MLP neurons of a small language model. Each row is named by its layer, matrix (gate and up: input weights) and neuron, and shows model dimensions 48-143. Each number is 128 + 24 x the weight over its row's rms, rounded and kept within 0 to 255. A neuron's up and down rows have the sign that makes its largest values positive.
Before each neuron's rows, "fires in" lists the words (lower case) most often at its 100 highest values on Wikipedia text that the model never trained on.

fires in: "football", "footballer", "usa", "american", "us", "england"
L4.gate259 [154 134 114 138  93 109 139 151 111 117 124 148 115 155 136 150  90 132 122 186 109 101 101 116 129 132 139 139 143  92 125 150 144 142 107 176 125 109 155 111 137 108 164 163 104  97 108 107 152 140 137 121 119  83 126 114 120  56  93  81 112 158 129 123  92 141 134 175 143 139 117 135 102 125 110 149 188 117 149  94 131 110 128 113 123  94 164 159 135  93 153 155 172 160 154  91]
L4.up259 [142 126 119 111 132 134  84 123 124 157 123 132 161 102 143 124 119 145 139 125 110 118 107  87 179 128 126 145 129 186 112 140 141 123 104  95 125 141 131 123 123 148 116 166 127 100 141 124 163 110 120 125 150 183  93  79 147  77 103 163 152 141 108 126 137 164 152 123 102 118 138 143 106  79 131 161 158 105 157 107 130 129 156 116 143 106 111 131 129 117  95 204 112 159  79 102]

fires in: "after", "before", "for", "originally"
L4.gate343 [181 112 124 147 131 111 104 103  91 122 137 130 133 148 144 110 131 116 158 121 149 149  94 119 167 139 117 153 134 146 170 124 158  98 115 151 134 124 121  97 120 137 131 142 109 144 129 183 166 156 136  49 185 109 128 104  99 105 150  80 132 129 140 107  98 143  73 108 126 123  91 146 128 161 124 110 128  82 120 151 148 139 102 136 132 157 130 128 142 103 103  99 119 127 135  78]
L4.up343 [162 136 104  89 149 103 155 104  79 130 130 138 122 157 109  98 119 131 116 127 140 176 123 127 147 121 134  87 130 145 166 126 140 150 130 139  94 145 137 106 172 130 135 122 141  83 141 144 118 140 111 102 122 129 163 102 108 116 117 105 145 122 153  96 106 122 109  86 103  75 124 152 139 135 114 110 148 155 146 152 157 117  90  94 101  98 108 167 175 116 169 151  73 134 140 106]

fires in: "home", "south", "award", "marriage", "stage", "river"
L4.gate111 [111 124 107 153 122 132 113 112 110  94 151 150 108 120 137 144 134 128 110 153 136 125 144 111 109 153 143 118  89 143 123  96 114 146  94  85  92 152 104  98 147  89 175 145 153 125 149 145  98 168 131  98 107 117  93 127 144 102 123 129 119  79 103 143 114 159 137 161 154 104 136 150 154  94 134 130 137 132 109  79 161 146 101 119 164 126 130 147 126 144 118 118 126 129 164 102]
L4.up111 [118 123 154  95 132 135 159 156 115 147 114 148  98 164 180  98 109  96 151 171 150 133  95 109  99  99  92 137  86 173 141 122 106  80 170 110 120  96 111 166 127 118 148 131 143 172 132 118 102 110 121 143 105 162 107 131 172 125 154 129 117 118 126 139 145  85 131 168 149 126 125 121 121 127 135 125 155 119 118 147 109 134 154 168 110 143  69 115 129 153 101 124 191 117 133 116]

fires in: "according", "competition", "coordinates", "computing", "moving"
L2.gate316 [166 125 128 144 145 145  95 156  99 156 147 123 146 137  94 122 125 166 179 160 130 134 128 120 130  90 151  83 111 102 123 114 144 136 126 104 152 122 124 130 129 158 104 155 143 107 159 140  92 164 126 122 155 138 121 141 111  96 163 124 154 141 165 157 133 135  87  92 103 149 180  80 145 138 112 124 147 116 127 128 156  75 135 140 143 123 115  74 118  88  99 132 109 115 109  65]
L2.up316 [176 175 150 157 155 197 118 132 125 128 110 118 121 109 135 119  71  92 120 146 122 128 130 128 176 177 105 126 117 165 127 126 144 130  35  58 140 142 114 141 138 141 146 136 137 130 148 122 126 158 128 150 134 129 119 137 117 115 128  83 135 138 139 136 138 119 108  99 124 141 125 138 102 115 105 146 112  95 137 102 120 112 115  91 140 130 120 151 132 161 101  95 149 165 119 131]

fires in: "a"
L9.gate55 [119 133 116 143 114 159 101  91 100 156 127 104 150 129 141  90 142 149 134 202 133 144 126 113 134 117 173  88 136 162 101 109 114 140 118  96 105  92 109 102 123 139 122 134 123  76 133 157 115 160 175 107 122 137 138 112  66 120 134 132 114 127 133 120  86 121 133 174 116 107 143 133 142 121 156 117 116 135 103 143 137 159 101 120 158 125  93 126 127 129 165 173 121 129 107  67]
L9.up55 [119 132 130 109 154 132 106 109 126 120 108  88 127 102 149  92 118 141 142 125 120 126 122 136 121 100 126 110 118 149 121 137 129 124 133  78  83 114 129 118 183  85 103 165 137 109 120 143 174 152 141  93 122 131 136 118  95 115 100 123 153 126  73 120 125 115 162 148 130 127 163 165 139 122 165  95 126 134 103  91 157 163 119  87  97 109  86 121 134 138  97 136  97 123  96 134]

fires in: "australian", "australia", "germany", "german", "russian", "department"
L6.gate105 [103 157 135 141 153 101 137 105 120 129 115  95 153 110 138 147 121 166 159 182 134 133 108  96 160 154 149 187 140 154 109 109 141 114 130  82 134 109 130  96 150 108 118 159 160 137 125  93 144 182  82 126  89 111 154 146 113 130 142 134 133 118 175 141 125 156  88 162 132 120 140 140 126  93 147 123 142 140  88 103 152 182 148 125 159 158 103 150 145 131 142 155 164 134 150 108]
L6.up105 [126 140 146  98 143  74 125  92 101 130 138 102 162 135 159 120 148 143 129 152 114 143 106 101 142 149 140 158 132 140 159 137 154 128 131 127 152  91 164 114 145 140 142 149 190 163 114  95 134 149 100 150  95 101 166 127 118 159 154 113 130 115 167 148 160 116 131 143 136 148 123 142 141 104 132 141 169 112 109  97 132 149 147 162 145 135 116 163 120 126 154 135 136 129 156 122]

fires in: "his", "her"
L4.gate162 [105 135 143 167 154 148 123 134  84 149  95 116 134 167 166 147  95 116 161 182 124 177 121 120 135 118  84  81 136 149 146 116 105 140 164 121  68 124  67 121 132 122 115 138 142 144  91  96 109 144 139 146 121 135 141 167 140 102 119 137 166 108 172 148  98 149 110 163 137 120  97 164 148 102 152 100 129 165 173 128 120 110 134 125 131 125 126 120 126 121 171 125 119 143 128 142]
L4.up162 [ 66 115 175 120 147  95 144 119 147 118 123 127 114 137  99 104  89 166 134  89 184 115 158 132 141 158 123 152 150 129 133 150 130 118 114 173 106  83 137 100 156 113 144 156  89  94 137  78 161 114 170 150 143 115 141 126  86 166 145 132 128 134 112 123 148 150 134 105 163 107 132 137 109 136 132 130 129 141 148 154 141 136 144 162 105 145 140 151 162 119 150 110 142 137  74 151]

fires in: "south", "north", "college", "john", "new", "youth"
L4.gate260 [122 129 108 129 197 106  90 146 104 109 172 141 162 158  90 161 120 104 116 133 142 155 149  89 159 167 163 146  89 126 151 100 123 143 136 111 118 108 157 137 135 143 155 126 127 150 154 158  93 171 103 140 130 108 136 145 149  90 112 106  93 153  92 143  99 170 108 110 145 157 148 145 114 116 154 129 152 155 160 146 118 107 121 160 140  98 146 102 155 111 131 146 162 144 140 128]
L4.up260 [105 115 135 131 149 138 105 148 123 170 136 102  74 149 155 159 126 150 107 189 119 150 132 163 107 153 185  94 155 110 145 109 125 108 117 149 124  90 104 109 154 137  80 108 123 121 159 130 137 129 123 111 151 154 114 144 148 109 131 115 114 117 112 144  91 142 109 165  89 114  73 108 141 132 117 104 121 161 170 126 116 144 142 132 169 119 173 171 105 179 105 139 107 130 115 152]

fires in: "than", "about", "its", "approximately", "alongside", "critical"
L2.gate222 [112 132 144 136 124 135 119 147 119 109 151  82 117 141 131 143 147 169 163 118 165 151 119 139 138 127 134 113  93 112 140 117  84 126 103 119 126  92 117 129 162 105 139 148 147 118 123 102 126 146 169 125  97 142 137 102 118 118 137 147 113 141 135  90 113 114 139 105 174 139 151 143 138 132 174 159 174 163 149 152 136  82  94 131 169 129 145  99 170 119 155 151 151 119 116  82]
L2.up222 [131 130 166 151 120 114 122 126 125 141 119 124 115 133 132 139  95 127 107 148 128 112 130 154 152 155 146 134 153 172 126 159 139 133 116 128 155 165 142  78 145 130 140 115 123 115 164 103  94 106 127 135 125 143 115 125 128 162 146 147 114  97  90 160 107 120 128  71 140 130 138 113 159  99 165 145 101 109 138 144 174 129 115 179 126 106 122 127 118 130 138 103 140  80 170  99]

fires in: "her", "she"
L2.gate200 [173 138 110 138 164 140 102 144 154 129 198 110 145 118 122 140  83 151 129 133 112 117 150 187 130  94 100  89 107 116 134 127 135 133 168 182 103 131 117 116 135 106 158 153 125  97 105 136 155 157 133 166 141 121 117 147 201  74  99 131 141 123 129 159 104 168 144 137 145  90 149 148 133  79 134 127 125 128 135 159 115 129 132 138 103 117 173 110 144 177 139 146 103  93 133  88]
L2.up200 [143 106 114 127 121 127 162 131 160 158 136 114  91 119 166 109 126 108 154  71 158 130 153 113 147  93 106 173 117 159  93 104 107 140 126 142  88 115 109  78 118 119 130 135 119 117 104 110  99 132 117 189 111  99 140  90 118 111 188 159  86 141 118  90 138 148  81 161 140 136 135 137 154 112 165 144 129 190 119 120 117 110 180 125 130 135 113 135 141 113 104 120 123 143 135 161]

fires in: "from"
L2.gate369 [150 120 147 146 163 108 133 174  91 111 155 144 163 182  99 129 121  97 113 137 107 126 139 153 130 161  74 185 137 111  71 114 101 142 185 118 118 146 135 145 138 144 118 124 130 120 120 100 121 134 140 153 133  93 156 118 108 118 128 128  81 106 105 153  99 125 117 115 153 162 118 190 124 109 139 118 123 128 131 137 174 141 139 121 127 119 151 133 148 120 139 108 125 161 124  95]
L2.up369 [118 153 127 123 137 129  91 132 130  58 129 111 137 153 127 122 131 101 114 136 155 103 151 130 103 120 119 119 142 103 163 144 138 146 171 112 123 138  77  96  95 107 101 175 187 100 134 134  94 142 127  68  82 142 131 176  72 104 154 130 125 123 122  99 150 124 122 160 136  89 135 123 115 172 148 140 140 105  88 101 117 111 116 101 134 124 111 181 150  93  84 120 138  84 132 134]

fires in: "from", "both", "wales", "one"
L2.gate173 [108 119 119 152 129 116 119  96 142 105 133 153 125 130 118 126 147 119 151 164 129 107 117 136 130 150 112 143 123  85 105 158 127 123 144 137 138 120 117 141 122 144 145 192  73 125  79  78 141 126 150 151 153 104 140 150 125 132 105 112 100  84 127  82 149 150 147 166 154 136 143 110 101 157 139 121 138 106 123 146 129 143 120 116 122 175 109 134 156 183 103 105 137 132 145 128]
L2.up173 [ 78 103  99 113 133  80 137 100 126 145  80 142 110 172 131 131 109  81 128 162 132  76 131 109 102 134 132 124  64 135 133 129 137 125 104 115 114 102 125 154 179 154 136 110  52 113  90 120  96 114  92 188 123 105 153 124 150 117 125 105 145 131 134 139 145 125 178 142 105 142 123 135 141 118  97 111 121 122 155 166  92 152 114 148 135 138 133 133 129 136 136 113 119  89 127 100]

fires in: "her", "him", "them", "himself"
L4.gate282 [ 97  82 128 109 136 123 119 101 152 106 118 118 151 128 128 168  76 129 104 149 119 144 130 104 107 174 163 102 116 130 116 140 142 109 101 148  75 133 145 103 150  80 151 128 129 141 101 114 119 114 109 129 143  76 128 126 162 123 133 120 107 119 122 131  81 127 113 112  98 122 138 127  99  63 155 126 156 151 144  97  91 179 119 151 137 129 159 116 127 136 162 129 131 132 163 149]
L4.up282 [138 160 166 143 159 148 140 117  92  96 126 171 104 102 128  66 158  66 128 135 125 136 140 133 172 111 109 144 164 137 117 151 126 178 139 126 116  93 116 106 135 104 140 135 117 115 112 114 115 108 133 178 130 133 149  87 142  95 147 143 120 132 133  81 144 182 123 137 153 117 128 143 105 133 153 121 101 124 150 152 137 139 182 150 109 188 142 108 158 158 104 105 140 108 122 122]

fires in: "south", "north", "east", "west"
L9.gate288 [105 140 116 134 195 142 101 180 110 103 159  89 147 129 109 153 107 113 136 173 152 152 124 149 161 132 130 114 116 123 155 107 131 110 107  94 123 114  96 129 119 126 143 124 107 131 148 105 158 199 109 169 130 106  86 100 156  69 120 127 115 138  96 116 116 138  85 154 111 124 109 164 128 146 186 132 102 146 122 113 129 133 118 101 174 131 115 112 134 159 128 142 159 135 126 128]
L9.up288 [104 139 139 110 170 114 106 153 120  92 115  74 151 169 148 159 151 122  94 144 127 113  98 124 137 100 128 122  91 117 156 133 156 103 115 101 166 122 103 150 139 133 168  82 145 151 108  86 155 169 163 183 110 120  87  98 151 130 104 103 110 106  90 130 111 129  99 127 132 149 119 142 158 156 174  96 152 101 164  84 118 129 143 117 153 110  98  95 113 132 114 173 126 117 125  95]

fires in: "also", "character"
L4.gate271 [136  92 132 105 125  97 139 140 114 148  86 166 134 109  95 129 108 152  94 146 169 123 133 122 101 114 150  92 178  99  91 131  92 120 176 154  93 123 102 105 136 141 105 138 147 106 114 166 151 123 121  69 120 118 137 129 133 137 141 128  97 159 113 124 109 150 105 136 120 106 127 144 188 140 160 112 132 115 165 146 124  99  98  86 111 163 143 137 168 102 152 115 178 197 116 103]
L4.up271 [ 88 107 117 162 114 112  97 161 147 183 167 105  96 136 147 152 132 102 141 160 123 151  84 104 125 123 130 140 121 100 113 138 129 111 149 124 109 132 111 181  74 158 144 159  95 140 144  96 151 169 164 155 175 156 125 136 109  94  99  82 151 119 108 126 143 122 179 105 110 190 109 134 136 138 118 116 170  98 159 109 122 119 120 153 121  87 108 106 114 116 104 142  89 140 144 104]

fires in: "this", "her", "his"
L5.gate285 [118 152 144 125 135  86 168 133  94 103  98 123 127 122  98  77 125 116 132 144 189 115 125 119 166 136 162  83 155 179 122 145 102 132 129 115 151 141 140  83 181  85 104 146 103 133 122 122 141 126 135 154 134  95 173 133 118 154 115 145  91 102 105 141 116 140 139 139 133 138  94 147 120 110 121 130 157 143 153 137 112 114 124  76 121 130 166 130 126 177 194 138 145 100 158 129]
L5.up285 [114 127 160 137 103 131 137 112 135 154 126 152 101 121 134 144 103 105 123  96 137 124 141  78 136 126 102 116 166 150 114  80 135 115 176 150 128 108 142 104 147 101 113 116 110 102 154 103 129 107 106 162 133 103 148 145 134 110 101 168 124 143 164  98 164 123 111  87 109 125 177 140 141 125 130 119 137 113  73 112 111 158 147 151 117 140 165 106 164 152 146 134 120 146  87 152]

fires in: "gold", "you", "young", "robert"
L4.gate324 [110 108 120 103 139 130 193 144 136 118 113 112 123 124 164 143 131 129 158 100 112 139 141 111 165 105 141  99 136 132 113  98  71 107 153 174  88 127 108  83 154 103 129 129 163 135 130 105 130 117 152 130 122 125  86 123 112 129 141 127 151 150 152 140  86 125  77 145 113  99 127 177 112 139 128 140 124 180 128 118 135 134  89 157 110 146 123 189 159 177 140 108 148 120 141 146]
L4.up324 [136 115  70 108 122 109 110 132 167 123 128 106 110 145 194 128 132 123 107 100 126 170 157 101 142 121 170 174 138 150 136 152  93 160 103 192  89 157 127 120 162 161 171 134 117 163 119 130 131  93  83 119 178 101 101 118 122 109 133  85 149 134 140 162 113 104 105 121  85 109 124 101 130 135 128 134 135 163  95 137 149 127 137  88 127 119 148 134 132 120  89 106 121 146 132 132]

fires in: "navy", "every", "fourth", "a", "next", "feldman"
L4.gate168 [136 164 111 139 161 101 161 107 141 157 151 111 109 143 126 132  64 143 164 153 114 130 133 185 175 134 175 140 142 144  62  97 107 127 109  89 109 137 130 114 107 107 137 122 132 169 129 110 132 139 158 139 102 125 138 136 142 162 131 118  99  63 148 154 105 156 148 122  92 115 152 160 145 103 163 101 119 121 119 166 180 130 102  92 139 136 115 136 118 115 118 162 140 128 117 108]
L4.up168 [133  92 118 129  92 127 109  79 140 118  93 118 162 123 130 110 159 130 162 132  95 117 115 107 181 102 132 127  98 158 109  92 148 147 126  90 146 132  73 111 146 149  99 160 122 139 130 127 173 141 138 173 160 158 149 141 158 137 117 113  99 104 181 136 121 123 132 142 161 112 105 117 151 117 138  64 116 105 135 135 142 138 156 112 106 151 113 109  82 135  78 156 153  92 100 134]

fires in: "one", "well", "both", "two"
L2.gate142 [114 150 105 130  93 120  98 127 121 163 113 158 135 116 169 122 117  94 144 183 110  89 139 148  82 140 151 103 135  79 141 153 139 150 129 119 120 131 116 122 159 154 175 157 131 161  93 137 113 116 150 150 145 113 149 142 122 125 141 160  86 114 139  71 128 143 108 124 111 133 167 148  99 134 152 126 150 145 116 128  88 143 141 157 154 121 152 142 118 177 151 107 166 170 134 110]
L2.up142 [100 152  67 129 140  81 136 140 138  87 147  92  97 150 102 119 178  86 113 148 156 130 102 109 139 114 160 124 117 138 136 143 124 117  73 100 135 145 133  89 160 102 127 132 108 146 151 151 116  80 118 162 138 104 110 130  86  88 127 154 121 120 113 102 108 102 102 131 117 168 103 141 153 134 127 134 125 149 131 112 100 173 127 125 119 111 140 110 147 145 165 112 133 110 175 106]

fires in: "western", "one", "eastern", "went", "west", "wayne"
L2.gate360 [113 135 122 145 162 117 152 158 150 123  92 119 141 137 113  91 144 188 118 126 101  98 135 113  81 135 139 129  97 141 109  94 105 130 156 109 103 156 125 160 161 142 150 154  98 104 114 154 166 148 114 186 121  99 153 162 102 130 134  86 123 111 113 102 132 138  95 156 110 113 105 184 125 148 168 141  99 144 147 106 115 137 121 110 117 141 139 178 149 124 122 125 103 136 104 128]
L2.up360 [132 126 159 157 176 158 135 126 144 108  93 122 131 115 140 155 137  75 108 131 108 137 182 127 119 123 144 133 156 161 136  85 116 144 126  81 110 124 114 136 130 132 148 128 132 153 135 154 138 165 112 137 100 111 124 101 118 141 145 137 105 134 141 100 152 136 120  88 146 142  83 151  89 111 146  93 110  92 112 108 122 105 120 118  98  86 121 129  96 133  94 118 180 135 137 170]

fires in: "as", "including", "named", "include", "designated", "acquired"
L5.gate320 [105 124 104 169 150 129 137  65 137 140 138 123 106 137  73 120 181 149 139 118  98 148 132 132 117 153 156 103 140 121 127 141 106  92  98 151 105 117 161 112 186 149 163 106 118 155 146 130 139  95 150 145 129 120 113  94  85 182 169 122 116 111 104 109 151 155  98 146 148 142 127 174  91 108 122 102 135 132 134 110 151 141  77 153 142 134 165 146  84  88  98 123 140 135 160 112]
L5.up320 [148 139 145 138 173  89 176 158 138 151  96  91 137 151 141 146 142 151 137  91 115  64 126  98 106  95 154 126 111 109 158 128  78 117 126 129  93  96 124 153 148 142 111  93 135 116 107  95  90 128 151  99 135  96 130 119 155 129 107 109 136  82 139 138 156 148 122 111  81 123 120 152 110 123 149 102 157 109 132 180 113 134 119 140 118 102 173 105 163 148 104 175 103 154 113 124]

fires in: "a", "after", "according"
L4.gate32 [150  91 134 138 112 146 102  98 114 120 136 125 135 141 125 138 139 113 154 152 116 168 131 153 169 131 172 119 136 130 110 112 129 106 172 127 113 135 126 157 117 144  70 157  75 118  47 144 129 125 155 163 168 124  97 105  84 137 120 131 120  94 132 138 123 120 138 150 142  96 139 155 171 130 123 132 155 141 151 140 142 193 115 119 106 122 103 127  98 121 105  98 102 103  75 102]
L4.up32 [177 138 129 117 169  87 148 106  90 141 158 135 120 137 109 152 141 104 129 149  97 165 111 136 126 167 178 136 193 141  97 105 110 105 122 110 104 100  99 132 159 113 120 125 125 103  92 145 128 140 168 127 128 159 105 119 108 170 114  73  98 111 123 161  68 138 114 163 147 109 144 143 151 116 105  71 133 145 147 127 128 163 117 105 105  67 140 126 125 158 116 111 103 128  93 120]

fires in: "to", "jersey", "iraqi", "israel"
L2.gate16 [158 142 141 158 152 133 120 114 118 148 178 148 141 127 155 160  99 125  72 144 196 150 141 112 125 146 139 134 106 128  98 182 112 135 103 144 121 164 130  95 100 137 156 136 116  95 139  82 130 178 132 142 157 120 109  97  97 128 125 101  95 131 114 153 151 123 130 115 122 121 141 114 111 111 154 130 136 105 114 145 116 109 142 116 143 130  85 119  99 120 156 165 166 131 124  93]
L2.up16 [104  98  72  76 111 130 177 145 124 142  99 105  99 103 151 143  77 155  88 106 149 160 147 140 180 145 143  64  98  77 127 116 120 119 128  73 159 141 141 107 105 120 167 128 111  93 122 102 176 138 157 174 146 143 120 114 120 118 103 133  97 119 115 138 144 152 119 126 109  97  99 125  86 154 110 117 163 117 143 121 157  90 131 137 116 154  99 114 135 145  94 129 119 145 144 121]

fires in: "his", "their", "round"
L5.gate36 [ 60 118 152 162 143 149 138 138 113 132 158 152 126 136 179 117 104 144 130 106 144 157 146 145  94  90  94 112 151 149  96 144  82 122 134 144 124  98  99  65 148  94 116 160  98 104 137 131 161 166 121 131 145 171 158 175 110 118 141 153 121 147 135 109 104 141 110 156 106 119 124 121 108 117 132 106 168 133 145 112 132 130 105 154 128 137 117 127 120 123 155 137 125  88 134 167]
L5.up36 [113 127 147 147 129 146 150 141  93 148 114 110 117 160 135 109 114 121 162 137 116 167  74 128 154 108 135 146  85 114  99 107  94 147 136 142  90 112 117 147 125 145 122 154 113 105 188  93 107 118 136 171 160 122 150 169 119 123 101 164 139 147 147 161 100 113 122 123 132 154 119 158 118 102 117 137 149 121 174 157 133 125 178 128 150 160 150 141 122 102 149 143 129 156 114 121]

fires in: "film", "school", "land", "band", "group", "program"
L10.gate81 [154 109 100 127 104 120 130 109 131 161 113 132 125  78 124 109 152 112 172 149 107 126 112 114 109 123 134  97 123 149 108 149 121 138 126 142  55 105 157 139 151 137 121 132 161 127 141 160 140 118 169 149 111 139 123  96 108 119 157 129  99 123 116  54 123 105 124 175 105 139  65 143 151 108 122 143 103 154 128 110 146 101  75 125 117 158 108 138 123 139  96 162 177 133 100 140]
L10.up81 [138 116 111 115 114 131 142 122 143 138 170 156 140 134 146  66 128  78 131 123 149 132 111  72 123 123 100 115 131 134  94 151 121 139 102 122 137 118 132 121 101 120 126 134 177 134 162 141 123 153 194 183 134 132 134 115 120 105 128 155 134 109 107  60 130 118 127 134 104 138 120 166 178 118 121 103 160 132 126  84 183 128 101 141 133 120 150 118 131  81 103 146 101 156 160 109]

fires in: "british", "england", "discovered", "britain", "english"
L4.gate139 [152 131 111 158 156 144 132 157 127 110 118 119 141 130 150  97 109 164 131 136 151 140 115  86 130 102 131 151 121 149 176 122 100  72 138 160 149 132 139 134 143 111  81 173 135 161 121 112 154 165 122 125  97  89 128  97 101  68 116 146 113 106 137 136 118 124 118 197  97 115 118 119 112 144 100 123 112 148 125  94 133 180 137 146 153 119 135 121 131 116 113 132 101 128 165  84]
L4.up139 [134 141 135 162 137  86  92  98 140 114 145 129 149 139 126 135 176 149 141  99 143 120  95 128 128 143 117 119 130  92 145 158  79  80 128 148 141 167 152 130 112 126 104 148  92 177 130 139 152 115 128 115 173 142 121 123  78 132 164 134 156 156 145 112 139 115 136 128 143 156 115 118 133 158 135 132 136 134  77 130 169 116 133 103 156 126 130 108 188 141 131 140 123 116 133 133]

fires in: "for", "critical"
L5.gate292 [ 98  87 110 138 151 116 165 162  96 115 159 140 117 147 110  80 160 150 146 166 119 147 135 149 145 167 114 126 119 130 121 150 146  84 133 128 101 139  79 100 114 129 128 131 119  95 128 137 163 103 127 118 153 114 144  91 107 149 146 105 128 151 132  73 146 170 117 117 138 144 136 176 141 122 145 130  77 121 111 147 149 110 112 127  91 153 103 125 175  89 151 148 140 130 149 106]
L5.up292 [140 122 146 145 150  90 200 100 105 113 105 135  94 131 139 116 147 175 132 131 119  99 115 105 131 130 127 137 127 131 127 114 138 126 162 114 136 165 110 102 160 109 109 138 168 178 108 122  95  92 134 116 175 108 100 110 130 177 123 113 116 110 142 119 144 114  98 111 144 120 192 121 123 127 155 165 116 130  90 100 152 109 100 136 140 101 104 141 136 119 141 113  85  91  71 135]

fires in: "as", "became", "also"
L9.gate370 [105  97 152 135 155  81 157 125 154 178 111 122 150 144 142  87 167 121 146 128 120 123 145 114 157 117 175 146 128 163 122  78  77 126 125 110  79 143 120  92 106 125 137 111 110 106 118 156 125 132 132  96 121 119  95 126  79 134 180 155 158 161 100 115 125 139 128 172 110 144 138 178 189  99 121 100 135 130 129 140  67 132 109 110  99 114 137 134 105 152 122 138 149 165 105 130]
L9.up370 [ 99 158 128 118 135  60 147 126 147 124 134 129 167 155 136 148 153  88 118 149  79 179 126 138 141 136 151 153 176 135 107 114 130 128 125 156 142 127  99 138 129  99  93 134 118 131 118 153 127 130  91 125 145 116 156 136 138 114  88 151 151  83 139 109  88  79 104 177 130 163 162 136 129 141 123  88 113 117 145 149 142 184 128 104 130 153 128 146 111 117 111 126  90 130 131 154]

fires in: "it", "this"
L2.gate363 [153 170  88 170 157  83 117 141 125 101 182 122 138 174 167 112 127 103 114 161 108 139  92 148 100 147 145 141 137 133  99 133 152 120 142 101 145  93 132 113 143 109 185 116 140 105 167 174 101 132 172 119 107 147 143 178 149 107 125 106  88 136 122 133 104 144 100 150 147 141 148 139 143 129 112 142 114 145 130 133 103 126 151 162 164 148 117 157 166 153 168 109 136 155 106 117]
L2.up363 [134 107 144 177 113 120 105 118 122 133 144 103 117 126 125 110 116 105 112 103 136 154  95 139 137 112 115 140 121 107 130 159 139 135 122 126 142 105 111 133 134 145 142 196  95 119  97 142 148 167 142 122 126 117 145 148 172 157 133 108 112 113 143  77 113 151 107 146  96 136 141 150 118 167 126 152 150 152 131 143 140 130 114 152 162 125 100 115  95 148 115  91 144 115 150 102]

fires in: "british", "england", "germany", "polish", "german", "american"
L4.gate223 [146 125 121 121 193 137  88 147  83 123 124 141  83 112 192 144 112 143 101 138 115 145 173 134 129 126 111 108 131 145 111 164 116 133  85 100 127 141 145  99 162 111 111 173  82 126 121 143 155 145 128 128 124  88 157  97 123  88  95  79 115 142 124 163 146 139 114 157 119 134 125 114 101 142 145 113 155 138  76 108  99 178 118 140 129 139 145  90 181 149 111 139 132 124 136 106]
L4.up223 [139 159  84 109 154 110 149 156 115 145  96  97 143 150 123 119 116 130 145 137 135 102 101 150 140 124 100 101 146 111 138  87 125 137 101 139  94 151 171  97 130 132 131 113 157 138 126  80 162 111 122 140 105 122 125 119  86  95 116 128 145 131 158 153 123 136 144 182  91 121 114 106 109 111 103 106 161 107 133 115 112 113 139 133 117 119  97  85 104 132 133 123 151 154 122 121]

fires in: "air", "winner", "use", "using", "winning", "airport"
L5.gate62 [153 126 110 116 149 109 123 127  88 110 163 149 149 148  98  77 142 157 147 119 151 116 122 159 116 147 169 114 140 151 123 172 125 164 134 114  97 135 141 129 121 111 143 164 104  96 141  90 115 168 107 136 134 141 133 136 117 108 135 133  91 163 135 108 118 167 119 132 149  91 114 150 119  97 121 118 120 107 101 162 134 101 123 174 103 138 130 122 139 124 160 169 140 166  88 113]
L5.up62 [156 116 120  82 152 130 120 105 182  56 109 140 132 179 129 111 122  95 112 168 111 128 104 129 130 110 142 171 124 168 146 159 141 122 137 129 109 159  86 104 151 168 128 125 135 122 147 107 151 150 109 128 110 116 145 136 135 161 119 119 128 135 114 137 143 115 112 138 165  90 104 101 111 101 119 101 120 101 104 130 144 107 150 138 108 131 174 146 111 164 103 134 104 113 148 105]

fires in: "also", "numerous"
L4.gate231 [128 117 119 153 100 129 119  94 137 159 125 148 138  93  93 107 118 137 152 151  83  99 114 109  89 120 181  95 128 126  79 129 102 129 152 119 121 130 145 137 105 107 125 169  96 123  95 126 127 132 158 103  97 145  99 134 154  54 128 122 124 121 159 104 133 165 139 137 110  90  93 134 133 148 117 161 195 124 120 103  59 120 135  85  84 146 134 123 134 124 113 123  99 124 137 126]
L4.up231 [113 151 155  91 108 102 153 105 147 141 114 103 143 116 124 126 126 169 129 114  99 119  84 126 107 151 144 106 104  72 106 131 108 140 146 156 140 150 144 126  67 132 156 144 140  67 108 108 142 116 101 135 129 151 120 148 100 133 109  97 149 152 110 116 141 150 148 146 128 106  87 123 150 103 129 158 136 119 137 175 124  89 110 168 137 137 118 128 113 133 143 135 121 132 136 113]